{
  "d_mlp": 1536,
  "norm": "layernorm",
  "norm_place": "pre",
  "tie_embeddings": false,
  "optimizer": "cautious_adamw",
  "lr": 0.000531,
  "lr_mult_qkv": 0.7,
  "beta1": 0.9,
  "beta2": 0.98,
  "warmup_steps": 327,
  "schedule": "wsd"
}
MLP neurons of a small language model. Each row is named by its layer, matrix (up: input weights) and neuron, and shows model dimensions 0-95. Each number is 128 + 32 x the weight over its row's rms, rounded and kept within 0 to 255. Numbers have three digits each.
After each neuron's rows, "fires on" lists the tokens most often at its 100 highest values on Wikipedia text that the model never trained on.

L2.up1239:116127187156107114156143182123155174100107085135126148093166119154143119103181134145110071132178151147072183189083140096088130181146126136118174147127175085147157144110165136189092149113117178155124150123190122149149127150155144133164151107182173125100160155096148126133137101093070155122
fires on: " th", " named", "ording", " called", " rece"

L2.up933:143139115147103132176109175163139118154145148141096084168146099155152095111071068118132138153160133127131103133161126164094099106130059111116060181130132082154191174130109119123130094128145130165099124130100148088061103042155137122082163091162133156096106177072131073166156111128136228106
fires on: " both", "erson", "wn", " Best", "ris"

L2.up820:094126164176137095169126144125174162102128091124111110218164207123131137123135110116154101093145178132124145110102135062108129072154133139147160104143084143125112076152171136142110124110122085132149149114131170059142119169145108169148150155132074087113103095155128128143133097183069101112
fires on: " the", "ur", "al", ".\n\n", "ar", "ust"

L2.up1309:146173146114156149172113096151078126090124086112164107108078124111100132099159188092123091103130134116112176102148135121116139140106166147131175249135146102159182105095076157188116124101099156136142141069138108149193134181114140145095129163082146139092052132058105071097164134110140123065
fires on: "ific", "arm", "iness", " large", " Roy", "',"

L2.up295:121116087158114135148137102132129187131097116094134099172175112124128108046105155128159152137112146116111109114092116142098033106121105146104181198125159094104148178148106126133076048103092112162115089139110130134066095052151144140118139114168177152101078142048134131133135092150115120089
fires on: "ents", "ments", "ially", "bum", "ations", " against"

L2.up771:123146109150147113116118118153114110067120137159139161125095110111112134209182121106132089092157133144137167138118140161164181136156127118126157082105095081115104139083097167137129154134128090113158142159229121121117145136127146128107103174123081042153171124118155191146134167060123126149
fires on: "iz", " rele", " late", "conom", "ively", "gy"

L2.up1000:156093068176121119113161207159125091092083147149173216188185132127132133122172145144145136137138169092166089125116110141109132132039172141117184121126139101127100080168095115126112128119111098107151153126153108127121130137129038173147127200186113117151186116091139158102106188092115115163
fires on: " career", "erg", ".\"", "ms", "itions", "ys"

L2.up614:109124150117110142077090093120156163133157140162089079092101137150127167096134154144163132150097141180134142083146137147119074186163116139147218149126105138120131136141133095195139164122114126158077130129135135110108137118107150150121116129157163166114109148126154163161145063122162149114
fires on: "ru", " ran", " Center", " office", " list", "ones"

L2.up735:160133190105143141102143144149105097115119136047129129089135070125187144131087098088143123174159095129124136162158135169128119124190086094088111077122132200162132071166150119199154000160115133121149109137159132127115130111143114108089117121140073121161101147204118072132144092131119149113
fires on: "uch", "ert", "ful", "ured", "ugg", "pe"

L2.up436:040131122124116137141138132125172196161112104172135118163131101131130146164170075149135093095137136102102180110096136154087145124076102130109116164137134195159151155077100124096129059186126125135148114149178105159079110185112093151137144149122174140158168117111111154188101174184135092102
fires on: "ap", "ased", " commun", "iment", "ien", " stud"

L2.up1151:110130101154149106180121105109093118061123144132159169201152117142147194124111146136099117152156091093128177108122117111111152100139112139170103157104076102114132091123085138038159143126073119114118131154167076178148085118097141088155115095093140161085191120154135054105078140080118148137
fires on: " join", "nal", " organ", "adem", "pen"

L2.up501:130117144132145125139135153152107148201173104110148155177116090103109101080103083111127119100147120121098149138134105147140177081179105161140079155125128126147205126108099146084060103133173147088139120159168121104151129192114134093117126172122062132173213152215087138135118195140096116186
fires on: " remain", " Afric", " called", " known", " exp", " contin"

L2.up371:149114129108106091134161155115159169153129168074142165103195109143152138161147166107106160176151124087142152156147162129059061140108112101114162137142124183150105134125081132084139126142063125086129136176197110131155113063143150098131156062054148153144137101082134173085137133108064132138
fires on: "ce", "ze", "ise", "stem", "_"

L2.up487:088141137149134140158119116133050091099131167103141104095204141081116111089129041113103114112132146145080127079152105115218115122166119145137081103114067176144095186131193116069128029121120140110130132142158141096113164134149119124128153111160099136134186119125139109151122146179102117116
fires on: "ide", " polit", "iven", "line"

L2.up991:158173122144097107146141130146118071093075168070087180150161120154147119140110125106170098167152103066099196103078107138090082133086080144111146109114149112148150120169139146097139080180130112118147135145106147142118132160107139118133139170124179103120150104052136171144082125175113112115
fires on: "ount", " like", "other", "pen", "side", "_"